config.yaml
head_dim: 64
vocab_size: 2048
norm: "layernorm"
qk_norm: false
bias: "none"
tie_embeddings: true
lr: 0.000879
lr_head: 0.00458
seq_len: 768
steps: 6534
MLP neurons of a small language model. Each row is named by its layer, matrix (up: input weights; down: output weights) and neuron, and shows model dimensions 0-95. Each number is 128 + 32 x the weight over its row's rms, rounded and kept within 0 to 255.
After each neuron's rows, "fires after" lists the tokens most often just before its 100 highest values on Wikipedia text that the model never trained on.

L3.up257 [ 67 130 166 123 182 124 123  87 109  59 132 126 120 113  85 128 102 125  99 133 157 168  98 136 121 108 128 111 148 101 159 179 134 137 167 134 114  98 187 125 101  48 141 152 110 146 112 201 123 196 154 126 150 166 130 111  84 117 139 158 137 128 147 146  90 156 103 142 187 141 130  74  94  53 138  88 175 149 149 110  67 204 168  76 137 145  86 125 129  81 135  82 118 105  97 164]
L3.down257 [116  56 172 176  96 181 132 148 105 135 150  54 134 109 117 148 113  87 148 161 134 172  99 165 123 137 127 147 110 141 114 123 148 137 180 223 112 143 102 173 111  71 103 123 111 101 142  85  55 175  94 123 176 141 167 169  83 144 149 130  78 188  63 116  97 130 136 126 132 130 124 164  82 145 134 223 144 133 125 135 165 109 180  68 124 153 121 101 117 189 170 153 132 127 108 130]
fires after: " ", "20", ".", ","

L3.up331 [ 62 152  60 120 146 170 167 162 239 145 132 152 105 108 130 178 151  78 133  89 105 126 133 145 144  97 162 122 127 127 146 170 146 171 123 137 102  60 137 136 164  82  86 152  93 122 136 180 107 110  80 157 178  61 122 128 138 143  80 124 113 116 193 127 119  95 120 133 144 106 196 143  64 159 115 125 107 135 101 127 119 117 151 107 174 101 114 141 153  91  83  82 143 131 141 117]
L3.down331 [133 115 141 158  74  61 127 145  92 143 109 175 120 162 179 140 125 133 125 110 110 109  96 153 126 119  73 108 134  90 148 103 150 132 147 123 116  61  46 100 135 158 141 144 137 104 180 119 137 106  65 146 118 104 134 167 105 161 204 160 117  97  95 178 157 175 192 114 126 119 182 136 137 163 207 143 117 150 154 178 164 110 144 107 144 122 112 150  82 126 119  70 134 136 137 149]
fires after: " |\n\n", ".\n\n", "\n", "==\n\n", "\n\n"

L3.up904 [ 82  71 136 106  96  82 169  84 133  88 154 108  88 115  97  92 127 124 157 143 100 109 111 109 128 207 126 115  72  80 120 107 149  53 152 143 106 179 173 180  82 104 131 141  74 119  35 131 101 202 114 138  81  88 164  98  76 130 135 166 142 133 110  95  27 187  88 162 154 119 152 164 121 111 112 146  76 137 116  95 117 131  78 179 125 110 134  92 102 169 144 107 109 140 123 162]
L3.down904 [142 159 117  66 166  94 132 136 137 217 163 116 112 147 136 209 161 195 114 103 109  96  72  96 118  58 167  87 177 138 151 163 182 104 117  78 142 133  97  86 142 124 162 148  89 115 119 149 123 105 125  80  93  82 133 147 139 146 153 138  93 143 136 139 121 169 162 118 118 153 138 134 133 115 131 123 103 119 108 109 158 112 145 101 100 106 149  59  94  96  39 154 169 161 108 134]
fires after: " ", "19", " was", " (", "20", ","

L3.up999 [149  74 125 103 159 104 119 129 132 168 121 153  83 134  85 190  97 124  85 124 120 102 187 117 117  71 139 187 104 111 185 133  87 118 120 111 125 168 105 121 111  82 128 134 108 110  76 142  68 157 150  67 102 145 113 170 117 102 148 112 174 151  81 139 126 209 114 141 174 107  79 118 114 114 148 173 105  95 137  90  91 164 156 159 161 128  95 126 106 137 124 161 160 159  82 123]
L3.down999 [123  72  71 112 137 198 142 121 125  68 107 151 130 124 111 105 115 137 146 153 201 170 144 115 116 136 105 144 160 183 117 149 170  99 116 138  90 162 127 216 152  93 103 117 109 141  96 141 172 117 133 169  92 159 183  69 161  69 112 127  80  95 113 150 149  92  89 119 121 174 132 118  71 206  85 173  99 120 123 123 115 154 151 184  94  99 112 139 139  98 107 151 162 145 172 103]
fires after: "s", " |", " (", " \"", "R", " "

L3.up837 [ 87 152  72 160 152 151 100  90 160 158  79 109 135 103 129  78 151 100 133 175  65 102 135  66  97 146 159  71  96 177 142 153 140 161 155 143  75 171 125 129  99 129 123 122  80  98 154  75  81  84 149 183 117 137 115 167 157 141 173 158 144 117  59 129 151  99 138 176 154 156 114 157 150 105  98  98 133 127 169 136 107 152 114 172 126 130 119 166  70 148 140 169 168 104 120  55]
L3.down837 [137  62 173 127  96  90 130 105 136  85 109 117 139  62 168 159 171  73 216 142 159  98 157 132 150 120 166 151  97 131 102 106 134 122  70 122 127 123  91 175  48 117 128 116  85 142 102 163 179 166 107 130 142 139  97 117  69 109  75  62 137 146 188  51 106 166 183 111 134  77 107 118 125 118 119 177 158 122 190  82 117 106 119  84  78 170  50  95 200 175 108 114  92  82 155 159]
fires after: " |", "-", ":", "|"

L3.up146 [140 120 103 146 137 113 118 166 170 170 151 113 113 109 126 167 151  93 216  65 132 109 134 153  85 121 122 177  68 100 121 148 183 153 112  92 146 137 131 189 118  95 146 142 146  91 129 168  57 113 140  87 119 106 104 151 120 145 140 136  74 132 188 121  86 149 105 167 172 134 164 176 107 117 130 103 114 128  91 130  84 152 160 135 191  71 118 135 154  82  69  87 137 119  91 163]
L3.down146 [170 108 119 135 135 103 142 140 131 113 157 166 135  75 121 173 139 146 148 214 120 149 105 184 101 115  76 158 128  97 142 130 142  92 126  76  84  73  80  87 137 136 125 206 112 124 140 124 114 122  88 149 112 136 117 108 114 144  88 131 126  52 104 132 104 142 209 166 143 124 144 132 113 187 138 183 142 123  92 124 141  57 180 144  87 101 101  88 115  77 124 129 116 113 119 130]
fires after: " ", "==\n\n", "===\n\n", " |\n\n", "===", " ("

L3.up826 [170 115  76 110 126  96 131  40  76 166  96 155 119 145  68 131 164 102 162  98 107 106 112 113  88 193  78 112 135 108  91 125  70 109  92 140 166 162 163 106 143  99 114 141 100 101 126 120 147 124 169  99  98 110  73 117 169 124 154 112 159  81 148  89 127  89 156 161 107  83 135 129 178  82 120 153 146 140 103 166 135 142 113 184 120 123 136 113 157 111 115 154 141  62 141  70]
L3.down826 [120 103 118 102  91 141 113 128 126  86 106 171 143 164 134 139  75  96  74  76 208 100 138 135 105 161 107  55 111 119 100 138 109 123 158 152 108 131 158 129 160  97 104 114 157 110  93  95 157 148 121 118 162 126 169 126 183 179 201 148 118 128 119 104  85 114 116 146  79 155 182 150 118 158  94 133 116 156 123 178  83 145 113 128  92 220 108  95 140 191 147 126  83 132 127  95]
fires after: "\n", "\n\n", "-", "|", " Jos"

L3.up506 [148 126  77 112 190 130 149  94 157 151 150 240 106 166  70 169 179  72 117 137 135  60 106 111  73 165 129  95 133 148 104 142 114 112  93 159 153 169 167 143 144  99 109 122 115  94 132 142 164 112 153 109 115 138  68 143  72 124 123 113 193 119 156 121 120 156 193 147 147 134 115 110 160 110 119  93 116 163 135 127 103 115  84 149 136 103 114 140 114  80 151 110 112  75 148 132]
L3.down506 [103  81 141 168  89 178 109 102 105  71 147  81  45 173 155 146 121 154 114 167 114 210 104 174 117 150  87 145  97 128 118 128  94  79  82  90 137 142 122 128 115 147 169 155  96 178 164 155 138 137 139 145 127 147 157 123 131 122 132 131 108 153 131 144 119 183 145  77 162 149 159 120 108 124 166 144 148 193 175 114 138 186  69 102 133 105 125  93 151 132  97 178  94  97 104 138]
fires after: " |\n", "\n", ")\n", "-", ".", ".\n"

L3.up147 [124 100 100 127 175  66 152  89 119 131 108 158 188  73  71 156 149  90 112 111 134 125  89 116 100 178 149 102 140 133 137 112 126 189 152 162 146 164 121 130 128  77 162 115  95 133 132 166 109 152 186 105 121 106 119 140 107 151 129 170 119 194  78 151  80 139 135 144 205 199 129 107 124 112 114 128  96 150 121 128 111 177 133 146  86  57  91  96  90 151 128 115 100  61 151 108]
L3.down147 [ 92 122 170 159 131  70  93  70  34 153 187 141 144 128 118 129  77 162 151 172  69 141 121 152 115 106  71 118 180 150 146 168 125 120 174 127 151 120 115 201 134  92 128 175 140 109 150 132  93 121 101 125 103 132 105 173  74  79 118 109 115 150 172  94  80 146 176 170 157 108 144 124 108 101 160 189 166  84 182 105 114 137 175 114 156 117  94 110 119 128 157 136 187 106 114 117]
fires after: " ", "\n", ")\n", "20"

L3.up184 [126 166 107 149 132 114 149  79 167 139 159 131  93 150  58 153  95 171 102 145 100 113 131  99 124 117 145 127 142 194 148 137 103 119 167 128 142 124 143 137  99 127 104 183  83 144  94 125 107 139 163 142 116 122 116  85 192  74  64 116  98 169  26 199 135 127 123 163 168  85 152  91 162  97  87 157 110 105 180 134  83 104 149 142 112  83 142  95  66 141 132 158 149 104 158 121]
L3.down184 [143  94 149 139 144 194 132 126 156 210 161  99  96 120 156  80 138 142  96 133 158 125 147 191 144 125 116 139  86 157 164 119 150 117 126 107  73  92  97 126  94 129 148 125 142 117 177 162 141  97 172 156 208 147 112 111  78 149  63 100 146 146 148  87 137 145 119 124 136  81 122 116 102 180 185 175 161 147 133 175 102 158  83 176 163  97 178 172 137 149 184 144 186 122 133 111]
fires after: " |", "°N", "°", "5"

L3.up231 [109 122 132 151 168  89  87 145 135 192 156 169  79 107  66 111 152 130  62  96 110 110 139  70 110  80 152 113 194 152 157  89 152  96 128  74 118 172 144 168 140 167 120 193 126 116 133 148 178 124 115 100 142 138  83  89 118 136 155 127 167  90 102 154 106 134 120 214 195  78  91  72 106 133  70  86  88 154 163 107  52 174 144 142 132 117 144 106 143 133 129 142  92 118 116 102]
L3.down231 [121  75 161 119  93 148 126 119  87 149 167 104 179 133 111  75 129  88  93 128 127 140 139 116 102 165 136 156 141  85 160 157 154 160 175  97 126 127 160 155 146 136 137 161 115  90  89  99  83 108 175  96 155 113 145 143 123  93 195 152  89  91 169 146 176 143 167 112  79 150  83 135 123 161 101 133 144 140 126 158 169 144 130 152  93  48 123 127 129 173 131 110 209 150 120 113]
fires after: " |", " /", "e"

L3.up440 [102 149  85 145 123 106 124 154 136 196 115 131 157 136  58 140 170 115  79 174 156  78 111 123 118 107 161 163 159 130  72  79 141 135 101 126  93 157 172 129 112 136 131  82  85  67  93 147 140 157 156 140  64 112 102 131 151 122  93 148 177 125 146  94 100 128 139 138 149 122  85 113 115  58  69 144 131 177 124 117  96 100 137 194 150 150 116  82 184 138  71 108 132 110 127 137]
L3.down440 [126 133 152 133 115 140  92 118 169 115  95  86 100 154 180 150 104 153 137 105 170 150  91  84 146 141 109 151  99 132  79 162 159  61 105 160 119 122  74 153 144 192 122 147  81  88 150 125 181  87 145 126 108 131 138 115 171 120 146 168 148 124 115 116 116 156  49  90 138 100 182 116 111 153 154 130 134 147 156 158 133 110 159 154 157 116 140 165 138 153 131 121 134 144 110 156]
fires after: " |", "|", ".", "-"

L3.up106 [ 97  87 138 116 158 146  77 125  99 107 123  64 131 108 113 179 116 116 135  94  97 117 106  98 113 133 117 105 138 149 122 148 158 172 163 146 141 131 194 163 131  91 120 132  87 142 132 167 111 148 163  83  64 131 113 167  98  92 143 109 145 168 117 125  74 128 129 154 179 123 126  81  72  98 102 150 143 101 121 166  72 158 131 134 162  99  98 113 137  95 144 106 156 126 115 140]
L3.down106 [173 172 111 145 103 132 100 139  97 127 150 112 102 105 148 114 122 116 121 122 145 100  81 106 151 132  75 164 141 121  78  77 127 123 154 178  84 127 145 202 116  95 106 216 114 179 111 107 100 138  88 132 110 121  41  93  81 150 140 160 143  85 165 152  92 111 152 113  91 117 105 158  86 166 139 255 145 105 111 113  94 132 147 120 128 138  93  59 119 150 126 120 157 125 165 178]
fires after: " ", ",", "|", " (", "\n"

L3.up695 [ 78 135 137  58 161 120 150 165 131 128  91 174 181 177 156 190  91 131 130 155  47 122 125 115 162 150 134  70 123 167 113  90 141  89 116  90 114 149 119 144 128 137 120  90  85  79 105  88 194 108 179 144 116 141 117 204 184 134  91 167 154 108 149 121  98 160 183 119 148 140 142 134 107 159 106 119  93 146 127  48 102 146 134 170 159 143 103 109 172 141 140 121 132 108 119 116]
L3.down695 [165 166 176 143 104 115 125 151 154 121 112 161 103 185 162 177 164 123 185  98 177  91 114 141 118 137 138 112 109 140 106 119 100  35 120 210  92 144 165 128 142 174 114  70 116 138 111 134 136 133 129 179  63 135 135 156 161  99  78 124 122 130 129 139 100 174 162  97 105  46  53 126 175 185 170 126 152 126 118 115  88 167 111 106 158 144 112 146  77  90 125  42 107 132 114 136]
fires after: " |", "."

L3.up362 [112  96 106 171 143 167 174 116 160  89 126  83 124  91 124 159 111 118 171 179  68 126 110 171 137 122 130  28 137 147 148  97 194 117 149 112 173 115 109 124  73 109 104 161 114 118  96 130 124 179 144 106 138 102 152 182  90 133 161 172 121 136 175 122 105 156  71 171 205 109 164  93 102  94  97 144 100 144 126  69  93 127 153 204 165 153 134 109  67 127 118 130 132 106 165  85]
L3.down362 [134 169 131 140 111 159 151  99  93  97 100 101 111 146 152 144 114 129 175 159 174 138 138 162 151 142 141 161 107  98 103 142 107 139 103 186  95  85 134 110 158 146 103  73 109 160 153 160 106 184  19 120 173 130 200 126 160 109 128 211 123 171 105  96  85 140 131 196 129 127 152 146 139  68 113  97  98 138 108 114 167  91 188 102 110 140 137 212 139 171 111 149  87 110 102 126]
fires after: " ", ",", "."

L3.up834 [123 135 139 128  95 133 130 162 178 138 167 154 108  63 124 132 142 155 133 126  79 163 121 126 106 124 151  97 137 123 148 164  93 157  98  86 170 157 116 150 129 108 187 104 128 108 123 197 147  45 108 140 122 129 115 119  80 121  65 155 118 146 162 147 102 118 122 122 148 132 201 117 158 105 116 122 111 122 114 151 107 235 112 192  94  61  98 204 139  94 135 133 109  97 189 115]
L3.down834 [138 123 144 165 109 107 114 107 155 175 116 125  77 166 180 166 112 169  99 113  81 154  99 185 112 116  72 103 183  82 108  57  93 182 123 121 139 115 143 120 160  81 146 117 143 128 129 148 150  93 103 155 214 143 115 126 141 159 128 147 128  65 156 102 163 145 165  88 153 115 135 101 160 158 142 112  65 107 133 169  78 172 150 130 114 132 146 151  59 154 201 114 140  93 194 144]
fires after: ".\n\n", " |\n\n", "\n\n", "==\n\n", " ==\n\n", "==\n"

L3.up168 [113 125 143 102 130  75 176 171  92  77 134  78 209 122 118 120 141 116 148 165 127 159 158 134 132  99 141  93 189 103 162 173 178 148 102 164 164 112 206 137 128 138  79 183 108 141 135 181 115 130 173 132 164  86 105 122 124 108 145 110 116 135 108 151  72 149 137 168 198 167  71  83 114 176  79 139 103 112 151  56 126 161 149 119 160 115 140 126 122 123 111 162 113  94 133 156]
L3.down168 [135 130 157 114 113 116  92 150  93  84 114 106 124 119 116 144 117  96 167 120 154 124 128 179 141 123 100 138  53 120 112 144 135 115 172 186 103 149  75  88 136  64 130 138  69 143 132 137  48 132  35 121 133 104 157 167 117 110 151 165 101 158 107 180 155 124 153 117 111 142 148 140 110 105  75 231 118 124 106 137 141  72 249 126 100 160 134 108  95 182 159 126 137 131  86 124]
fires after: "|", " |", " ", "-"

L3.up431 [ 56  95 146 106 165  59 140 150 140  80 172 163 150 125 139 182  97  93  57 159 121 101 134 133 140  91 160 139 145 120 133 123  71 164 102 136 128  70 133 161 131 131  78 125 127 158 167 130 105 151 156  98 140 121 152  60  87 103 153  70 136 128  84 135  72 174 143 113 150 171  98 105 136 138 147 171  90 113 129  92  82  53 130 149 134 131 136 147 109 108 159 110 194  96 102 147]
L3.down431 [133 162 157  89  98  77 107 174 172 106 163 109  81 118 161 180 112 106 141  59  61 114  99 112 136 145 117 182 106  73 118 116  69  97 132 139 132 107 138 122 115 106 149 105 100  93 164 109 147  89 124 141 106 172 139 111 119 135 169 120 106 100 116 108 146 140 149 142 131 180  99  82 130 112 137  85  94 131 107 122 216  66 115 117 170 132 131 111 146 156 117  99  53 127 135  91]
fires after: " |", ".", "-", ",", "|", ":"

L3.up819 [ 77 139  98 105 153 103 150 149 167 106 111 122 156 126  77 180 161  85  84 137 131  83  71  83 104 166 107 146  95 201 165 123 190  87  64 121  98  99 106 122 105 111 183 106 119 146  97 124  37 128 131  95 145 110 102 151 126 182 159 114 176 138 185 164  80 116 117 106 147 153  75 131 189 103 121 115 152 128 139  74 141  97 132 180 175 153 159  95 113  94 159  90 192  74 134  98]
L3.down819 [156 135 166 123  98 140 140  83  95  78 118 127 181 148 130  84  69 121  69 168  97 154  62 110 115 155 148 116 112  93 181 150 186  74 134 114 194  79 165 103 140 124 183 151 153  74  90 144  97 138 153 130 104  89 100 173 122 142  83  96 155 179 143 114 105 185 126  76 132 139 125 119 117 149 115 127 137 117 180 103  91 189  91 131 172 149 146 133 151 154 115 147 122  94 130 184]
fires after: "-", "\n", "|"

L3.up586 [ 97 150 133 124 173 155 107  83 141  66 101 160 166 129  95 174 127 124 146 118 121 111  62 118 135  82  86 120 124  95 132 173 138 131 133 167  76 170 149 140 147 155  85 104 139 132 164 127 155  98 124 155  54 160  84 136 125 115 140 189 133 127 116 124  42 105  47 161 114 132 110 173 139  97 140 159 113 134 148 118 145  98  97 190  89 115 139 177 147 109 139 117 109 130 135  90]
L3.down586 [112 122 171 183  96  96 121 148  80 104 114 139  80 121 138 121 145 126 120  97 138  91 135 148 136 125 124 135  99 139 115 160 114 151  56  84  88  75 135 142 124 104 176 180 120 222  51 146 116  47 105  93 111 103 115  94 132 144 134  78  90 123 179 161 166 161 133 147 132 128  85 116  87 191 133 154 187 183 115  85 128  60 122 133 102  63 128 131 107 125  95 166 169 146 145 108]
fires after: " |", "andid", " |\n", " ", "|---|---|---|---", "ain"

L3.up874 [160 153  89 125 112 181 131  86 212 150 156 132 101 124 166 119  97 154 133 121 174 110  94 126 129 129 246 139 167 153  64 148 137 118  83 158 179 111  93 125 102 165 110 122 129 137 137 159 174 138  90 198  77 158 108 137 101 147 104 157 180  55 182 131 136 184 113 138 137 130 138 154 152  98  98 154 135 156 124  93 119 148  88 154 148 111 121 130 144  88 186 124 112 121 127 137]
L3.down874 [134  84 162 159 124 102 106 144 180 155  88 113  55 172 160 135 144 121 138  96  89 120  70 105 113 138  79 131 130 161  99 141 101 211 109 152 151 124 117 143  97  80 121 141 156 103 117 154 112  89 130 128 125  62  97 163  96 122  60 173 153  57 136 183 159 148 187 120 108 193 114  61  83 128 102  93  98 176  93 155 114 109 129 152 113 103 112 123 148 122 192  59 138 104 113 177]
fires after: ".", ".\n\n", "\n\n"

L3.up694 [ 90 107 142 109 136 123  97 130 103 117 157 196 147 145 112 134 105  89 167 143 150 109 105 104 114  91 105 143 130  89 136 138  72 102  79 130 201 120 160 133 145 110  73  63  85 113 185 147 135 177 157 100  71 142 146 103 105  80 173 131 127 146 120 129 105 142 101 173 146 156 114 154 121  89 143 122 128 167 111 108 102 136 116 165 192  74  91 146 111  63 153 162 134 143  84 193]
L3.down694 [163  48 115 104 119 107 153 193 136  82 118 129 133 110 147 157  84 172 147 146 166 103  89 120 115 150 132 187 141 118  96  78 107 151 155 106 110 157 179  91  79 121 172 113 126 116 111  59 124 124 139 160 145 139 129 140  98 165  82 176  88 138 166 129  59 143 124 113 168 139 117 165 140  91 160 182 120 127 136 127 143 105 143 135 128 165 159  64 138  96 145 128  30 105 193 159]
fires after: " ", " |\n", "10", ".", "|---|---|---|---"

L3.up608 [ 72 109 152  44 111 126 152  92 120 122 133 133 151 152  93 128 147 144  99 176 175 104 131 146 128 130 121  98  86 152 138 165 160 165 129  98 111 182  98 151 113  75 184 188  83 150 113 121  92 113 137 154 103 131 118 104 112  83 100 138 132 111 117 119  95  80 152 131 174 201 178 162 109  84 171 129  69 138  96 141 114 161 143 106 142 108 180 151 138 104 164 187  61 142 139 108]
L3.down608 [ 96 123 153 126 111 134 139  54 129 167 145  44  93  76 123 118  73  98 136 161  94 159  94  88 149 118 100 150 116 117 131 205 190  92 192 136 130 191 128 111 139 141  83 151  94 123  58 139  93 183 177 126  95  54 138  82 126 184 131 160 139 149  82 168 118 167 189 130 113  72 103 128  73 160 133 124 129 143 137 112 168  49 134 138 117 108  95 101 127  92 151 131 174 110  75 132]
fires after: " ", "20", " R"

L3.up347 [136 109 109  83 110  64 144 150 135 122  87 146 124  72 167 166  84  96 214 114 113 123 126 109  93 176  89 132 147 107 137 117 156 128 104 127 124  64 123 156 101  76 110 152 126 147 120 205  96 149 115 136 134  88  72  98 129  81  75  91 135 117 122  95  72 127 100 127 144 168 211  91 148 124 151 125  85  92 161 113 121 113 128 161 181  67 125 101  59 129 117  90 136  96 138 195]
L3.down347 [130   3 116 114 146 120  68 138 114 162 171 202 160  90 135 177 128 143 128  83  70 133 114 153 113 154  59 101 125 104 127 119 198 116 189  77 114  73  86 129  96 118 243 128 100 141 153 174 126 111  75  85 179 139 109 156  95 173 144 110 177 149 138  95 112 149 154 127 110 125 206 127 130 186 147 118 154 131 153 176 112  80 147 131 120 150 172 126 132 129 107 138 152 146 118 106]
fires after: " ", "|", " on", "In", " in"

L3.up656 [169 133  98 106 114  61 126  85 106 108 101 131 135 140 118 138 131  94 239 143  86 107 166 114 113 146 176 142 123 131 120 137  98 115  67 119 120 173 105  99 101 102 147 158 100 137  56 198 105 155 110 136 104 155 121 104 179 113  98 171 120 115 156  74 165 156 134 103 193 140 109 118  97 129 141 112 121 118 137 105 103 179 129 137 153 106 113 105 121  97 106 147 103 126 135 114]
L3.down656 [132 109 146  96 142  96 101 139  87  81  87 142 142 142 106 148 120 101 165 130 132 109 127 205 104 128  81 129  62 134 120 142 127 117 144 181 104 133  69  97 114 137 175 122 100  99 132 152  98 139  94 137 100  90 140 140 144  98 129 138  94 157 147 154 123 147 141 112  91 161 157 121 150 129 100 202 117 140  98 111 120 114 255 149 118 136 128 125  92 149 164 127 135 121  80 169]
fires after: " in", " the", " on", "-"

L3.up572 [106 108 181 129 147 102 162 168 130 175 159 145 169  77 101 135 131 109 102  96  95  91 132 104 154 131 148  95 195 137 110 107 111 160 135 102 133 121  95 128 128 128 115  91  95  75  79 153 174 182 153 180  84 142  91  90  89  92 124 166 184 178  97  91  88 174 104 154 182 116  90  97 145  95 118  91 153 135 135  97  90 145 126 148 169 105 153 161  64 118 152 119  99 137 169 175]
L3.down572 [106 100 127 121  97 142 124 120 110  91  77 138 114 141 162 163 144 173 147 134 134 152 102 146 154  92  81 132 135 164 153  99 124 151 146  91 118  99 143 244  95 105 156 122 124  53 172 103 186 124 207 184 139  80 162  92  90 155 113 155 105 180 118  71 105 136 124 130 144 161 123 146 105 125 106 119  87 145 143 126 130 175 213  50 146 136 126  88 146 149 151 123 107  96 146 114]
fires after: " |", " ", ")"

L3.up757 [133 141 140 128 124  96 134  93 131 118  85 148  93 126 108 147 146  44 108 112  85 119  68 137  61 140  67 130 140 159 124 167 168 140 114  78 147 137  91 163 138 153 128 123  64 104 142 155 117 137 127 144  77  82  84 131 115 102  97 137 140 171 106 127 160 143 133 173 195 174 157 149 155 113  87 117  94 161 123 137  84 149 132 193 156  53 140 138 120 133 122 144 115  60 167 102]
L3.down757 [156 126 152 127  87 160 130 114  12 134 116 108 147 125  88 125 168 131 102  85 124 128 141 147 157 127  99 101 131 151 143 127 159 162  65 122 144 118 105 153 167 116 186 119 136  84 131 122 132 135 146 166 158  94 133 121 135 134 135 134 124 171 123 192 149 121 143  95 161 203 121  98 127  95  98 122 111 176 124 128 159 127 133  83  91 118 131 133 122 128  86  96 122  99 123  68]
fires after: ".", ".\n\n", "\n\n", "==\n", "===\n"

L3.up923 [119 107  85 120 108 120 187  46 161 122 111 140  51 103 126 114 126 138  86 103 172 129 104  83 150 117 138  51 160  92 113 157 128  98 122  72 152  94  74 145 158 119 143 105  66  94 133 143 106 119 110 135 123 139 123 110  88 185  74 168 135 166 117 100 124 122 160 204 118 136 131 128 163  26 172  61 158 169 131 139 106 156 151 189 120 132 138 174 131 113  76 122 158 105 178 114]
L3.down923 [114  82 153 132 145 122 107 109 106  92 132 162  96 138 165 116 127 119  66 110  95 167  88 131 157 123 152 150 114 113  67  81 115  84 116 123 123 146 138 200 162 147 155 188 156 110 172 184 190 156 141 131 116  95 107 170 129 163 119 146 125  93 114 166 106 150 144 146 173 134 168 162 105 154 159 133 108 158 150  79 151 157  56 169 163 153  89  73 127 130 194 108 164 113 133 165]
fires after: ".\n\n", "\n\n", " |\n\n", "==\n\n"

L3.up410 [113 141  97 140 146 201 147  89 115  81 142  96 225 112  96 121 129 133 143 144 101 134 126 114 157 150 116 163 100 167  96 131  94 138 111 150 103 146 148 137 160  93 117 106 123 127  97 128 104 126 129 108  92 127 171 130 181 140 134 118 172 151 185 131  54  97 112 181 128 132 110  79  91  71 103 115 172 173  79 122  78 158 204 115 160 145 104 193 111 110  60 114 130 104 157 138]
L3.down410 [118 116 125 162 108 181 164 113 110 137  72 116 152 118 102 136 104 184 151 144  89 118 134 171 133 123 171 131 114 117 129 105 119  89 112 150 143 177 146 115 144 160 175 134 177 139 140  84 178 105  64 161  90 176 183 180 150  98  89 136 124 102 126 116 102 180 116 124 132 100 116 102 126 142 189 139  88 133 165 127 133 132 180 167 159 146 168 129 101 114 150 143 127 111 175 154]
fires after: " |", "|", "==", "-"

L3.up167 [110 142 131  79 118  98 139 169 127 181  97 122 142 116 116  43 122 153 130  70  96 108 135  70 128  99 113  74 189  97 180 165 101 118 135 191 172  91 176 114 135 133  98 186 146 103 122 212 127 104 126 167 101 170  83 126 139 141 126 114 148 136 126 102  78 100  90 170 165 113 152  82 122 128 115  56  87 158 107 137  66 122 178 124 135 130 133  90 153  89 128  92 114 137 125 120]
L3.down167 [152 108 181 112  88 152 109 157 101 140 189  78 192 165 120 163 140  92 159 158 120 132 141 142 152 129  97 115 216 129 133 127 162 107 161 143 106  75  96 113 136 106 128 129 106  88  95 113  99 121 139  74 103 146 130 143 146  67  94 111  70 130 166 172 156 151  75 119 118 165 174 168 156  99  88 168  82 119 178 135 167  76 197 150  88 158  82  81 134 143  82 116  88 156 125 139]
fires after: " |", "|", " to", " a", ","

L3.up1015 [119  62 163 105 208  87 159 176 135  97 135 101 143 164  88  66  81 104  99 114 102 133 104 156 143  95 182  87 126 163 169  99 149 136 117  98  91 127  78 214 132  95 117 165 116 138  90 116 110 143 116 174 138 143  93 174 143 138  99 127  96  68 171 111 154 146 159 112 138 123 125 159 129 142 179 120 134 145 112 135  72 155 160 135 183 109 123  91 125 149 105 102 153 109 163 128]
L3.down1015 [137  75 138 127  97  71 133  94 152 129  36 131 135  83 120 120 122 169 122 182 149 150 124 193 111 166  71 126  90 104 146 189 130 167 177 176 134 122  59 149  79 156 135 183  81 152 161 108  72 164  38 102  96 127 158  79 115 131 154 133 146 109  36 135 120 157 182 119 121 135  89 127  86 137 192 147 137 177 122 150 195 130 100 140 168 159 121 157 140 156 146  97 175 129  84 148]
fires after: " ", " (", ":"

L3.up762 [ 97  79 124 108 124  78 142 117 135 139 137 137 145 152 130 165 162 132  73  90 113 187 138  88 111 119 115 132 170 110 130 144 170 119 127 166  48  96 161 120 147 134 169 120 115  96 139 180 115 146 148 104  80  93  66 112 194 140 105 116 109 115 123 176 103 157  97 146 113  87 101  43 174 103 111 106  87 136  56 198 110  93 138 124 142 114  57 179 137 110  79  81 138 126 147 184]
L3.down762 [ 97 110 201 117 168 132 133 103 137 110 143 143 183 138 137 140 105 155  98 167 140 138 167  71 122  96 132 156 142 154 184 146 173 149  68  96 163  74  53 110 126 138 149 173  94 175 142 124 102 124 111  91 116 178 128 148 124 145 122 172 143 144 161 163 131 123 132 186 146 145  66 164 103 157 168 126 147 167 153 147 125 106  94 116 126 111 186  91  96 111 135 144 115 114 159  89]
fires after: " ", " |", "otes", " v", "10", "|"